Weights of a small GPT-style language model, trained from scratch on English Wikipedia: 11 layers.
MLP neurons of a small language model. Each row is named by its layer, matrix (gate and up: input weights) and neuron, and shows model dimensions 48-175. Each number is 200 + 40 x the weight over its row's rms, rounded and kept within 0 to 999. A neuron's up and down rows have the sign that makes its largest values positive.
Before each neuron's rows, "fires after" lists the tokens most often just before its 100 highest values on Wikipedia text that the model never trained on. A number after a token or word is its count.

fires after: " l" 20, "ut" 13, "f" 7, " L" 6, "l" 5, "est" 5
L8.gate268,194,217,189,124,251,180,167,224,198,149,228,226,230,255,206,201,172,148,254,224,202,206,182,121,231,195,227,228,146,141,199,153,218,226,208,243,151,194,182,197,165,187,147,153,185,172,266,198,203,234,148,215,135,188,128,153,206,193,175,262,146,247,219,206,148,173,194,215,207,175,243,264,94,162,146,170,183,255,244,146,191,245,193,191,200,201,168,205,165,236,217,177,217,184,156,210,148,179,176,262,69,164,232,222,209,165,262,292,123,193,235,207,249,200,230,176,183,212,199,153,172,160,206,237,221,240,140,228
L8.up268,189,226,174,187,215,218,167,184,178,141,286,197,162,150,245,185,161,196,167,166,189,174,181,160,183,192,193,211,179,193,266,189,261,240,187,142,234,160,216,225,177,179,223,210,198,220,160,193,296,101,201,218,219,154,235,208,224,236,209,257,169,234,179,243,191,226,178,257,195,160,190,173,188,157,242,177,334,224,192,246,181,179,231,251,208,106,217,206,198,286,168,120,201,161,283,224,200,240,226,138,250,230,160,191,248,203,263,149,234,229,190,153,261,177,187,95,136,166,204,238,162,219,227,213,174,220,203,249

fires after: " W" 17, "ar" 14, " the" 10, " to" 4, "ra" 4, " be" 4
L8.gate409,190,210,171,192,210,212,156,198,163,262,157,215,202,135,135,196,172,198,219,180,235,158,113,234,184,277,173,290,166,107,162,232,207,300,125,207,185,177,227,236,151,130,137,184,188,226,195,198,180,262,204,170,261,248,233,194,258,132,225,193,193,213,189,193,208,219,220,227,154,164,239,222,153,168,209,237,175,219,225,165,207,235,99,265,165,253,160,221,197,177,174,194,202,276,147,214,225,252,148,143,197,194,284,153,131,207,266,151,218,151,217,209,189,166,240,179,249,205,177,258,214,230,286,216,169,117,120,170
L8.up409,163,158,218,219,233,186,167,198,214,186,189,224,168,232,172,124,159,186,216,151,182,239,199,195,181,231,107,181,174,183,201,216,152,248,161,188,210,201,146,252,187,126,248,152,206,225,164,293,161,257,192,221,181,210,215,207,191,173,194,209,187,210,236,208,289,268,209,241,173,175,171,173,236,162,180,247,267,210,185,163,155,258,147,189,214,237,197,210,207,281,156,225,166,252,127,171,190,223,86,265,242,175,93,247,232,222,148,229,182,93,265,246,181,192,157,142,126,157,210,240,176,189,261,76,182,151,194,141

fires after: " B" 25, "A" 15, "B" 9, " A" 9, "S" 5
L6.gate190,243,107,249,179,178,220,267,185,154,243,187,161,192,209,212,237,200,226,192,127,164,212,190,162,194,198,212,146,191,173,117,116,214,262,144,206,183,172,258,230,206,213,185,129,145,224,93,191,195,127,200,167,142,221,255,245,196,91,166,264,169,211,232,194,152,271,225,240,151,136,287,206,171,261,166,195,138,233,216,195,211,156,218,149,214,224,160,225,215,170,250,165,254,191,183,221,124,170,170,140,182,192,213,166,233,201,166,221,296,132,183,209,222,209,173,116,154,246,215,203,149,184,235,155,182,167,182,164
L6.up190,219,198,222,207,165,219,186,122,183,280,230,174,227,127,259,210,167,215,197,221,170,238,194,210,238,229,220,115,153,188,201,151,221,251,237,162,174,242,228,167,260,226,156,233,198,244,167,166,278,204,188,233,169,193,216,203,230,145,256,249,187,209,218,178,175,217,281,234,158,183,207,242,184,210,232,275,225,206,235,208,186,176,198,150,186,173,188,218,246,102,206,202,283,203,239,194,162,182,120,174,211,212,222,103,219,182,142,155,199,168,196,224,135,248,218,142,209,224,133,284,173,177,225,114,156,158,263,180

fires after: " l" 22, " the" 14, " L" 10, "l" 4, "re" 4
L6.gate647,200,219,196,221,273,214,230,211,204,221,215,240,208,218,239,218,133,135,230,179,211,199,168,156,154,173,215,137,194,170,258,188,187,210,188,181,250,213,273,182,153,140,208,197,135,261,255,198,241,211,210,227,210,203,222,137,249,250,245,118,126,275,248,184,173,182,204,156,229,233,196,109,154,202,175,146,220,181,288,166,187,203,186,177,214,247,157,224,244,216,181,177,214,136,186,148,161,228,163,191,109,102,198,218,154,145,134,215,223,187,151,164,201,259,212,225,223,177,241,186,243,247,226,161,252,221,164,177
L6.up647,203,234,144,229,248,232,164,166,176,232,197,248,180,161,184,165,177,194,179,136,214,185,149,183,225,199,216,87,206,145,238,167,216,206,241,222,243,251,246,180,175,134,153,225,211,240,155,226,219,150,188,231,153,222,213,152,283,224,199,171,229,208,252,130,238,164,124,147,270,180,175,199,163,200,157,203,270,206,260,161,193,212,176,175,215,160,199,280,191,270,181,178,163,129,246,237,208,147,146,196,174,169,165,240,147,204,139,153,286,216,216,140,202,199,220,180,197,239,235,279,239,145,213,213,202,256,233,147

fires after: "-" 23, " re" 18, " (" 10, " l" 7
L5.gate621,187,275,198,268,251,272,220,229,197,135,192,249,200,131,217,185,221,272,195,272,234,209,163,233,183,167,293,237,156,221,198,218,226,226,264,241,180,137,188,112,183,166,261,207,136,182,203,201,212,199,240,189,155,235,183,221,298,217,154,220,177,137,171,178,222,174,237,174,135,208,155,195,170,153,122,204,236,218,191,216,178,227,198,138,208,295,189,184,155,249,179,218,60,187,232,229,228,223,227,187,185,138,210,233,210,130,215,222,161,205,213,129,151,86,268,326,173,229,264,225,191,197,197,197,218,177,238,249
L5.up621,214,257,234,201,262,193,192,186,177,133,127,131,240,205,228,176,181,179,248,211,213,158,196,263,202,175,307,263,161,249,224,209,227,210,187,231,141,192,232,145,190,175,258,192,42,222,152,171,181,104,143,195,218,212,165,154,208,181,151,230,138,219,196,213,114,254,181,220,294,203,206,240,87,180,173,190,167,228,221,178,261,238,244,155,198,248,248,231,233,212,157,210,180,206,258,208,174,131,159,184,220,277,159,247,220,252,243,184,223,168,232,200,180,229,238,207,186,162,242,126,242,175,195,148,155,210,177,186

fires after: " T" 34, "iv" 15, "ran" 10, " D" 6, " t" 5, "T" 4
L6.gate304,111,164,181,221,295,177,229,144,151,170,238,206,188,217,178,220,237,121,179,266,194,216,221,172,291,176,213,209,171,194,161,206,230,234,181,166,218,129,261,222,159,217,257,275,201,193,219,313,263,205,189,109,146,305,236,169,211,242,191,206,221,261,149,251,197,234,195,251,215,179,117,192,155,81,245,255,199,241,146,197,139,198,180,145,153,274,212,194,220,222,185,165,123,205,194,135,215,150,194,255,192,197,177,216,255,257,171,180,196,250,247,183,173,116,160,187,166,188,212,223,178,175,220,156,189,191,220,148
L6.up304,224,245,230,222,274,229,224,217,170,219,142,219,210,248,184,181,290,138,148,273,150,272,243,152,162,243,220,194,231,230,159,187,236,207,254,204,261,187,150,182,206,225,205,254,185,223,214,265,225,270,212,237,127,170,196,217,217,172,268,201,213,225,250,258,172,198,227,252,118,221,182,173,201,136,137,139,248,175,137,277,235,209,212,233,171,209,220,197,214,146,196,216,208,235,178,114,196,189,260,163,207,261,176,193,191,211,178,242,195,290,233,212,214,157,191,199,167,207,160,282,192,155,211,166,155,240,189,189

fires after: "y" 18, "ag" 17, "oy" 8, " Le" 8, "he" 6, "el" 5
L8.gate499,182,184,164,205,209,172,198,160,228,180,170,220,157,129,180,150,218,204,255,166,224,204,226,130,159,208,184,180,141,231,237,158,216,211,197,159,142,240,195,253,238,165,195,209,238,218,223,152,233,188,302,192,236,212,164,249,228,251,214,216,171,223,183,199,203,129,133,246,197,197,202,188,263,178,152,232,166,238,277,214,218,136,107,131,106,278,208,213,169,225,211,195,212,164,196,199,179,156,254,174,188,189,213,212,157,263,191,193,230,237,104,150,175,218,193,189,144,199,146,282,282,237,180,202,182,206,185,164
L8.up499,206,156,268,177,228,174,210,178,227,244,248,181,157,245,185,188,204,176,136,170,221,235,148,213,177,251,192,195,235,204,186,215,179,193,237,173,192,137,175,196,183,220,160,183,225,163,190,228,164,85,185,212,238,266,178,139,246,302,201,239,164,230,178,238,205,217,273,247,207,217,178,186,193,203,180,189,195,298,270,109,267,218,229,149,180,228,195,178,203,245,206,170,217,239,237,233,216,183,126,144,255,158,118,186,112,89,276,166,259,234,188,102,200,235,178,158,235,258,202,214,200,194,226,212,205,205,200,214

fires after: " (" 25, " on" 20, " in" 16, " " 10, " \"" 5, "–" 4
L5.gate268,223,283,204,150,267,255,206,187,174,232,233,192,230,176,183,184,288,212,233,207,198,225,218,281,186,122,128,196,180,205,209,188,225,228,252,247,171,173,232,126,193,223,168,218,292,231,153,271,140,192,263,195,191,60,282,205,162,256,212,126,215,137,209,260,258,101,191,236,149,153,206,269,242,197,243,142,229,141,192,253,193,233,198,221,169,222,173,176,199,219,145,191,222,199,163,238,184,157,195,212,178,242,184,171,293,230,180,195,176,219,178,239,172,126,192,267,141,165,153,208,184,153,203,202,207,230,211,231
L5.up268,148,281,229,198,191,154,266,161,191,243,268,159,101,251,161,229,214,216,171,176,125,193,257,199,151,183,288,121,220,210,197,167,191,219,220,225,227,183,253,147,166,168,218,199,208,232,244,262,159,124,229,125,195,202,193,218,123,250,154,235,214,131,216,192,245,91,159,183,200,248,152,270,176,308,196,171,175,218,133,277,192,242,229,226,196,303,224,243,242,223,175,202,185,191,168,178,195,211,255,159,227,159,131,178,194,216,258,261,262,271,180,211,239,191,187,230,165,193,138,207,226,160,201,238,183,176,173,230

fires after: " be" 19, " b" 18, " B" 12, " Re" 7, " m" 6, " c" 5
L8.gate420,246,176,187,171,164,221,217,240,205,149,155,195,275,122,173,93,220,243,220,157,178,179,117,239,160,149,204,173,216,228,158,237,167,246,81,249,198,206,207,171,236,213,159,144,205,209,185,152,242,175,158,181,177,243,252,160,208,154,159,266,192,189,194,134,134,216,185,163,216,192,178,238,202,224,227,235,206,235,158,155,181,197,194,195,158,192,148,193,164,161,215,196,251,126,144,173,200,215,148,170,236,193,245,211,299,228,147,180,260,146,157,230,208,159,214,219,267,163,169,220,126,196,216,204,261,195,140,215
L8.up420,158,190,141,192,277,216,181,170,149,148,114,205,159,202,193,221,201,114,166,159,166,91,241,160,239,216,225,212,186,259,184,236,223,210,205,261,192,215,219,309,182,178,186,206,201,64,224,187,129,167,216,182,285,144,216,198,210,185,187,181,219,203,240,176,239,223,208,220,307,242,167,203,168,196,202,197,244,261,163,178,213,219,180,160,168,158,204,175,241,214,271,188,199,176,247,238,105,166,169,145,204,145,250,187,135,207,181,207,314,217,163,179,258,258,203,216,201,183,197,278,197,239,222,240,151,155,241,106

fires after: " bec" 23, " c" 14, "a" 11, "iv" 7, "ens" 4, "ou" 4
L6.gate491,196,197,204,199,204,261,179,160,218,209,196,182,242,154,222,194,160,188,165,201,213,197,238,279,223,185,206,201,151,208,247,185,192,266,227,179,178,93,190,177,181,240,225,178,221,193,199,205,169,208,182,183,222,189,250,197,197,196,191,271,158,236,195,179,178,219,229,240,229,127,161,249,231,204,275,157,162,223,188,164,170,217,201,132,192,184,150,192,157,155,206,209,258,173,247,188,221,139,170,264,238,198,254,246,262,250,164,152,143,181,151,181,210,191,189,226,229,76,267,211,153,204,178,218,198,225,182,224
L6.up491,147,206,139,185,287,84,191,207,144,242,212,261,302,148,220,171,152,158,232,187,189,150,203,227,200,122,164,233,223,210,199,241,188,137,237,171,317,232,232,196,193,242,177,286,191,210,240,209,244,192,263,182,213,235,196,282,213,207,275,183,184,179,166,193,232,204,144,177,212,181,123,228,171,184,226,237,258,163,178,223,237,211,186,178,152,195,189,167,230,249,87,183,230,257,194,186,228,180,220,201,256,200,205,153,245,166,133,175,211,218,158,243,238,268,219,218,238,240,139,192,166,209,223,221,172,185,224,159

fires after: " B" 61, "el" 5, " E" 5, "ul" 4, " e" 4
L6.gate534,220,125,197,218,186,161,91,215,234,185,169,215,209,170,233,157,215,177,200,120,267,201,132,178,212,269,101,234,265,158,207,253,204,186,249,167,164,288,282,104,217,249,131,213,180,245,204,240,182,215,154,178,159,221,157,234,220,135,206,208,256,159,226,132,211,214,261,265,178,241,182,205,123,205,172,264,152,288,192,210,236,186,225,270,241,181,204,207,248,133,151,169,233,204,179,166,173,213,182,223,313,188,170,219,189,227,213,203,225,204,230,205,149,218,190,155,244,209,138,150,186,168,213,132,215,211,268,236
L6.up534,196,195,185,263,222,245,232,154,166,292,203,199,188,205,196,159,157,217,180,135,191,164,243,159,231,202,142,255,188,196,176,139,204,213,245,199,173,264,224,185,233,216,118,184,170,186,188,212,230,179,243,197,169,245,208,203,160,207,174,238,209,165,282,173,166,240,256,255,181,160,235,193,194,138,116,242,134,220,237,187,190,145,166,274,208,265,166,214,245,138,245,192,210,133,172,181,129,205,220,174,259,255,176,156,190,107,205,131,173,152,244,225,134,241,144,216,229,209,195,235,207,133,203,134,241,222,206,167

fires after: " |" 92, " " 4
L6.gate31,223,211,243,216,188,178,265,175,186,191,203,177,196,207,182,171,248,183,183,275,189,201,188,182,177,183,189,233,191,228,209,114,220,91,195,245,194,202,168,217,202,249,127,214,272,82,192,248,186,269,179,193,226,184,218,174,200,190,142,235,125,210,245,208,189,202,197,188,232,158,247,244,259,233,188,148,193,189,217,208,202,197,167,260,182,236,148,155,169,169,159,174,163,231,222,266,210,190,150,219,152,225,155,195,260,209,205,268,193,174,194,183,201,177,209,137,141,201,166,201,207,161,205,289,194,211,217,259
L6.up31,210,222,188,219,275,134,203,281,223,252,181,173,150,181,200,220,204,265,145,209,232,190,135,182,183,216,227,219,160,192,202,113,153,87,291,252,227,208,192,197,240,193,211,217,219,148,153,257,141,191,212,169,198,168,202,146,189,189,149,167,157,152,258,176,197,173,254,118,202,224,207,235,196,208,187,198,212,167,194,143,197,213,199,241,198,250,121,168,264,194,192,208,155,182,215,238,223,195,174,231,188,117,200,166,240,201,234,217,229,172,184,177,180,219,165,163,182,238,168,137,262,190,238,206,251,221,117,249

fires after: " D" 30, "d" 8, "z" 8, " C" 7, " R" 6, "iv" 5
L6.gate653,186,96,191,266,223,156,203,228,200,183,238,213,218,163,215,234,216,139,204,169,146,244,258,160,202,231,170,216,170,85,200,174,244,238,195,146,231,175,226,191,162,194,190,200,216,172,265,288,235,218,218,161,97,229,210,228,192,177,192,171,242,190,170,233,213,137,156,249,204,306,169,200,202,194,154,264,188,243,180,206,207,185,161,226,174,239,179,176,107,203,189,208,169,255,225,166,192,169,217,174,174,252,240,205,203,237,164,275,214,149,247,185,169,195,224,154,214,237,187,179,206,200,193,169,192,252,191,155
L6.up653,200,176,189,196,267,124,203,257,237,195,204,158,205,250,237,261,234,235,244,183,169,209,160,198,189,200,201,167,184,153,199,187,191,109,241,179,211,209,202,277,189,265,176,199,162,202,150,232,204,250,187,222,222,156,207,254,219,193,203,129,301,283,220,180,218,138,179,245,197,202,148,230,221,239,237,214,188,244,155,153,160,189,244,154,178,185,183,215,165,240,225,192,230,229,146,187,145,185,175,184,205,251,252,201,207,213,183,262,207,139,201,237,216,225,201,149,135,236,264,232,214,108,189,199,175,256,163,215

fires after: " " 71, " D" 4
L5.gate567,221,256,209,220,249,171,188,198,179,162,168,201,186,122,134,125,223,193,186,200,148,214,226,226,160,158,309,286,136,205,228,250,223,168,199,214,117,134,192,211,177,251,169,254,260,151,128,190,120,160,235,184,232,132,205,211,151,253,138,186,283,176,226,252,219,202,193,203,199,205,226,219,180,163,123,210,162,169,198,229,180,236,216,214,197,214,178,275,140,211,170,222,164,169,276,237,252,213,230,157,224,242,155,215,196,214,194,268,219,190,158,157,101,161,208,180,145,264,211,106,220,138,183,236,288,261,222,222
L5.up567,157,257,227,274,270,157,268,264,183,185,192,214,224,153,182,180,251,168,250,133,166,201,151,213,191,162,239,253,165,206,227,226,199,162,159,215,152,133,183,210,135,197,218,206,117,191,152,195,124,187,186,140,207,196,226,203,212,231,159,232,268,258,243,189,137,135,151,102,206,235,208,158,229,207,191,185,156,171,160,267,166,221,218,159,160,261,225,296,191,202,126,208,205,165,248,201,183,134,246,207,200,226,209,221,191,220,274,204,149,204,242,180,158,193,188,194,157,238,251,130,308,210,188,174,211,222,210,228

fires after: "ap" 21, " p" 14, "os" 10, " ch" 8, "as" 5
L8.gate575,215,214,118,233,194,215,163,166,287,220,199,149,243,197,207,216,205,206,213,209,201,178,265,181,223,199,240,249,132,181,220,255,135,190,178,209,163,143,290,201,202,233,261,220,246,227,216,213,167,184,170,120,219,207,168,131,172,189,99,221,308,230,251,231,265,184,215,104,195,257,158,188,180,219,234,269,202,159,265,188,152,187,152,140,192,172,179,213,165,174,198,158,217,245,238,251,207,121,257,176,182,130,227,202,197,152,158,214,187,252,197,200,228,201,112,182,228,225,218,224,199,157,227,202,200,226,242,232
L8.up575,198,179,185,184,195,230,235,204,226,210,209,188,234,175,235,174,215,133,195,180,178,195,120,297,183,169,132,143,255,86,238,160,187,262,130,113,234,166,167,242,181,252,185,250,187,196,183,173,233,275,163,200,252,212,185,179,184,187,81,216,186,151,206,186,229,176,210,169,225,204,204,160,196,195,265,245,173,244,289,142,185,168,177,184,235,182,238,239,184,232,159,190,225,240,254,240,171,194,206,139,183,173,241,204,157,212,165,217,171,250,229,248,186,250,228,169,210,207,200,214,233,161,186,209,208,216,202,218

fires after: " t" 31, " T" 14, " " 14, " d" 9, "v" 5, "re" 4
L6.gate283,117,116,200,306,219,217,130,132,199,143,184,220,204,145,205,176,250,105,156,236,150,223,214,196,240,147,196,227,143,193,241,176,229,162,204,194,227,183,199,257,156,229,207,164,260,239,291,249,187,222,148,164,192,250,262,191,139,204,173,215,210,220,247,236,240,221,219,272,249,249,208,219,234,165,201,202,211,178,205,248,193,256,197,202,181,216,181,170,147,181,212,213,180,218,261,168,231,247,245,237,196,225,201,200,225,198,178,198,186,270,226,233,114,236,210,177,220,210,202,186,201,244,174,164,182,164,259,235
L6.up283,227,254,200,259,218,208,271,185,216,239,234,236,184,183,172,255,164,155,169,248,169,239,211,236,247,226,196,134,131,201,213,242,237,183,232,227,173,264,162,170,139,156,131,159,168,170,202,197,228,256,148,209,230,207,193,185,226,217,228,176,275,255,166,192,85,154,201,184,222,213,248,260,280,198,179,239,267,239,199,166,200,252,195,232,254,207,213,215,188,251,170,197,241,193,134,166,242,157,229,200,161,257,266,100,239,202,224,213,208,153,203,185,155,178,152,230,212,205,177,142,165,179,250,166,188,127,191,211

fires after: " b" 61, " w" 17, "us" 8, " B" 5
L8.gate587,219,232,139,197,171,182,170,160,200,162,159,221,216,182,159,152,150,188,185,152,250,200,119,265,275,188,152,237,183,198,182,255,153,257,184,228,236,193,246,246,226,144,163,178,141,213,220,164,191,269,224,142,202,230,245,211,232,194,146,244,136,205,250,128,190,220,117,242,208,149,151,208,200,160,136,221,220,203,272,141,178,203,146,222,137,255,133,201,182,200,189,179,218,195,213,230,229,188,193,177,247,220,231,238,167,199,213,268,188,127,205,192,130,200,219,286,253,219,208,169,233,164,208,283,198,242,150,267
L8.up587,198,203,198,253,306,208,179,208,285,195,189,182,83,270,169,231,136,192,191,133,214,85,199,195,213,170,214,182,156,121,151,240,192,123,223,161,180,201,163,228,213,261,217,231,180,183,170,244,176,209,203,207,227,166,234,266,138,182,182,207,172,230,193,158,111,173,203,251,227,293,160,198,191,247,233,166,201,214,182,237,169,175,223,173,135,224,236,297,186,226,188,189,217,162,178,189,177,256,163,267,214,137,245,162,144,207,196,215,233,211,234,288,260,140,192,232,138,292,163,238,248,218,181,254,229,229,150,212

fires after: "-" 30, "." 20, " " 8, "|" 7, " |" 6, " (" 5
L5.gate205,223,251,213,193,197,252,151,225,200,218,129,222,175,188,206,124,238,180,164,190,206,226,269,224,264,216,221,160,150,255,209,196,270,214,208,215,175,195,184,181,129,213,234,229,149,183,182,244,136,187,198,189,137,128,219,191,288,198,118,266,88,177,230,133,205,221,263,252,200,266,188,203,252,227,181,169,224,158,132,202,130,163,192,194,259,242,146,196,220,174,204,188,166,196,254,215,172,125,206,246,246,201,128,202,170,216,157,255,200,117,169,128,208,181,169,281,151,202,225,117,175,160,198,238,206,253,196,224
L5.up205,190,224,243,159,249,208,175,254,248,142,120,167,248,271,202,156,242,189,223,234,215,196,239,251,248,247,184,188,207,289,154,172,249,256,219,221,197,198,174,191,148,208,217,154,114,207,193,197,167,212,231,214,123,167,173,146,229,271,173,202,123,154,232,96,179,226,273,163,221,188,124,265,246,224,202,190,208,115,152,196,157,188,231,188,223,208,172,191,199,219,215,217,118,217,193,256,266,182,207,224,215,216,199,193,218,189,182,297,138,167,153,143,198,155,176,318,164,198,176,115,217,167,210,280,246,181,183,232

fires after: " P" 62, "P" 15, " B" 12
L6.gate74,253,270,161,237,180,185,213,168,197,214,183,191,157,138,167,187,249,159,175,192,160,211,138,83,241,222,163,231,228,138,197,261,218,189,172,297,152,314,242,193,188,138,130,229,183,185,109,160,221,187,136,117,218,161,192,173,212,177,145,252,270,198,185,227,218,198,251,216,131,194,255,185,189,251,172,212,281,188,262,246,183,157,205,164,271,268,185,219,193,109,138,183,191,239,152,201,206,213,185,153,177,187,213,214,163,197,183,193,173,159,234,258,176,205,196,184,182,268,195,198,245,232,180,203,169,154,167,229
L6.up74,267,245,207,197,192,175,154,156,185,172,148,217,203,94,207,154,248,197,134,206,228,179,208,177,225,216,121,213,154,158,203,192,189,229,122,319,147,175,173,246,174,258,223,218,248,127,188,203,145,219,128,161,207,168,163,188,239,160,260,219,189,162,198,264,159,260,267,256,146,188,175,232,162,180,193,208,223,211,209,207,215,174,232,208,244,147,183,223,224,121,209,226,206,230,243,194,204,171,177,154,247,212,188,226,216,204,235,201,119,164,232,197,189,111,243,204,116,234,240,178,221,143,235,163,253,197,278,295

fires after: " d" 32, " T" 8, "as" 6, " t" 6, " D" 5, "," 5
L6.gate169,196,155,193,250,204,161,216,179,108,144,178,117,232,91,249,248,301,163,230,222,131,188,248,210,211,238,254,205,166,234,208,155,215,271,228,200,183,181,232,162,206,150,225,246,218,200,175,212,217,214,184,166,134,230,232,194,186,188,177,179,141,189,204,252,273,161,195,207,227,218,239,298,228,153,262,227,264,162,250,263,168,264,202,172,171,282,176,191,207,234,176,175,174,225,186,161,191,173,179,204,247,187,183,205,242,172,185,214,162,211,230,204,208,165,116,215,114,124,150,172,194,153,245,153,207,207,240,204
L6.up169,238,196,231,222,183,110,199,212,184,163,176,223,235,187,239,156,210,215,163,187,187,176,156,176,169,239,175,235,159,175,171,175,224,151,220,210,263,143,153,203,273,124,197,202,123,240,205,215,139,270,206,264,229,226,233,248,278,156,225,167,215,284,198,213,141,170,228,199,198,220,238,63,253,131,155,261,195,232,194,217,253,230,237,217,220,250,219,140,237,183,240,219,219,231,146,183,110,212,214,138,189,210,204,200,192,184,169,274,217,202,191,212,208,216,237,206,183,227,146,169,162,156,188,211,162,187,211,191

fires after: " A" 21, " E" 20, " C" 6, " P" 5, " B" 5
L5.gate597,218,192,200,188,283,177,257,128,167,213,216,169,254,149,247,209,279,200,239,149,201,211,186,214,180,283,207,202,207,168,255,223,154,207,164,203,194,197,248,165,157,225,171,248,135,250,217,195,258,252,165,177,139,248,174,223,255,170,159,248,211,167,159,205,137,226,252,227,192,256,237,163,132,199,239,197,189,208,159,201,215,220,170,229,193,252,162,226,249,155,201,229,228,183,215,117,138,164,144,209,249,273,162,223,222,243,188,231,223,146,193,233,101,177,149,173,220,312,169,226,234,212,201,204,212,207,105,189
L5.up597,203,190,195,246,122,296,162,135,149,153,254,248,239,155,273,237,151,184,161,174,147,229,207,172,193,129,197,189,99,230,227,206,172,169,161,291,198,229,154,175,215,210,128,284,128,242,250,293,198,200,164,202,179,206,168,183,169,228,202,204,204,189,183,204,164,220,220,206,213,291,229,182,191,209,102,137,189,214,251,197,194,196,217,237,160,204,222,224,167,218,172,210,169,188,248,159,195,196,203,164,273,245,252,131,186,179,153,202,222,126,176,245,221,160,269,216,212,198,225,290,244,150,206,143,155,219,228,230

fires after: "un" 16, " includ" 16, "ivers" 15, " c" 11, " bec" 7, "or" 5
L5.gate6,196,233,258,193,218,218,140,240,182,248,235,191,283,175,198,199,234,154,229,201,221,221,201,260,197,144,199,206,131,272,216,230,164,201,248,167,199,171,113,154,242,196,178,176,216,233,283,254,225,144,243,198,233,197,214,166,223,162,236,196,211,245,276,216,168,192,200,239,171,238,236,233,204,225,156,313,168,190,162,70,195,177,164,172,216,231,184,244,246,194,190,169,284,198,173,191,232,222,173,248,193,242,213,169,251,212,154,153,158,197,246,177,213,156,172,259,226,164,174,254,208,150,168,223,184,173,188,247
L5.up6,157,270,206,154,266,193,216,161,225,213,283,190,199,156,201,104,219,242,201,195,249,144,255,192,159,205,255,189,252,155,182,228,205,196,219,278,188,211,233,291,227,126,202,244,157,228,228,186,209,224,244,215,172,159,175,216,186,158,164,156,204,185,191,245,205,106,193,209,231,186,220,224,172,237,157,268,152,135,193,268,226,183,213,190,219,259,166,247,174,226,211,206,181,232,251,127,178,138,193,195,196,143,273,102,179,243,201,204,258,217,218,159,257,194,216,173,168,182,176,203,216,165,214,267,129,180,212,178

fires after: "ep" 22, "iv" 13, " at" 10, "ap" 6, "os" 6, "an" 5
L8.gate341,268,278,202,220,162,220,213,95,221,217,161,124,171,185,181,279,238,220,214,214,214,193,214,158,206,201,264,170,194,204,233,185,181,210,239,167,140,214,216,158,192,210,208,300,228,188,270,226,228,223,228,194,149,182,211,127,204,208,149,120,170,210,221,238,222,178,181,181,234,201,91,289,219,234,217,219,174,150,267,113,263,231,190,189,163,165,201,190,119,236,193,131,238,203,221,210,227,136,232,211,237,227,172,161,207,225,210,98,120,171,214,240,186,233,180,162,162,245,254,241,280,213,204,262,113,231,168,200
L8.up341,200,123,237,204,204,205,250,186,211,191,177,194,124,204,277,235,179,121,217,156,226,229,195,225,185,266,196,181,190,233,197,231,217,244,278,171,190,194,188,280,213,185,152,213,330,243,205,200,327,220,199,147,238,157,232,118,118,220,138,172,247,150,182,258,224,170,190,186,185,233,238,142,155,238,218,242,222,213,190,225,198,290,194,223,235,141,162,196,192,168,190,212,235,224,270,190,218,220,243,208,165,181,161,256,226,184,187,279,200,252,156,233,163,196,242,192,197,192,181,159,168,148,253,127,151,152,159,202

fires after: " n" 37, " t" 16, " in" 13, " on" 9, " T" 5, "t" 5
L8.gate384,245,276,152,208,206,155,170,185,228,297,231,230,199,242,179,194,261,256,161,273,190,294,162,208,216,170,171,253,157,196,214,202,235,207,139,173,176,121,208,216,163,226,118,184,139,204,173,199,156,212,223,173,206,179,284,139,182,196,160,228,134,138,175,259,198,186,230,226,292,170,168,203,158,189,222,162,163,225,208,260,124,248,171,226,194,219,156,134,169,259,219,134,87,142,243,212,297,232,234,153,271,213,243,200,209,197,196,250,160,223,137,240,275,138,166,191,174,244,184,191,228,155,182,195,177,221,168,195
L8.up384,282,221,262,187,238,240,245,240,269,151,216,234,199,214,144,176,219,220,195,197,225,194,252,231,171,298,309,152,89,243,192,179,171,208,216,193,233,195,195,144,187,182,235,170,206,180,157,152,220,239,192,174,205,131,217,227,266,284,286,190,185,192,243,233,170,187,212,190,106,292,223,274,195,169,117,168,223,188,122,211,214,226,135,197,208,255,218,140,198,212,240,181,195,162,138,230,188,293,230,114,153,222,193,127,187,195,167,189,174,243,217,245,232,131,190,247,158,240,194,178,154,212,209,251,163,181,235,178

fires after: " L" 53, " l" 11, "l" 10, "L" 8, " Le" 6, "oc" 5
L6.gate148,177,187,206,210,228,308,233,244,187,164,164,257,242,158,178,170,163,208,201,187,212,191,226,267,186,181,201,202,193,188,259,187,271,266,134,194,237,179,207,260,172,197,125,168,143,230,176,207,274,156,189,192,199,188,207,223,241,187,163,241,223,260,276,209,156,201,146,215,209,161,247,177,176,117,168,146,242,196,261,133,222,160,169,239,154,205,191,250,173,199,175,160,205,174,218,225,174,214,179,192,179,189,231,171,177,237,212,243,221,237,208,95,199,212,210,191,214,177,200,161,178,138,206,217,211,330,179,213
L6.up148,152,174,217,178,233,261,181,178,197,187,244,249,251,216,240,190,157,237,117,157,169,135,180,190,210,205,161,242,212,171,248,165,176,178,168,218,226,166,183,183,203,222,88,103,137,188,236,126,217,174,187,185,225,225,185,205,135,170,197,200,206,167,259,211,175,154,257,175,185,164,217,180,124,123,200,243,184,134,247,234,192,171,204,246,237,207,209,163,229,224,139,171,209,199,192,157,180,272,138,157,239,187,158,268,206,240,251,208,221,227,261,214,229,274,222,218,168,257,159,157,270,167,190,195,217,242,138,195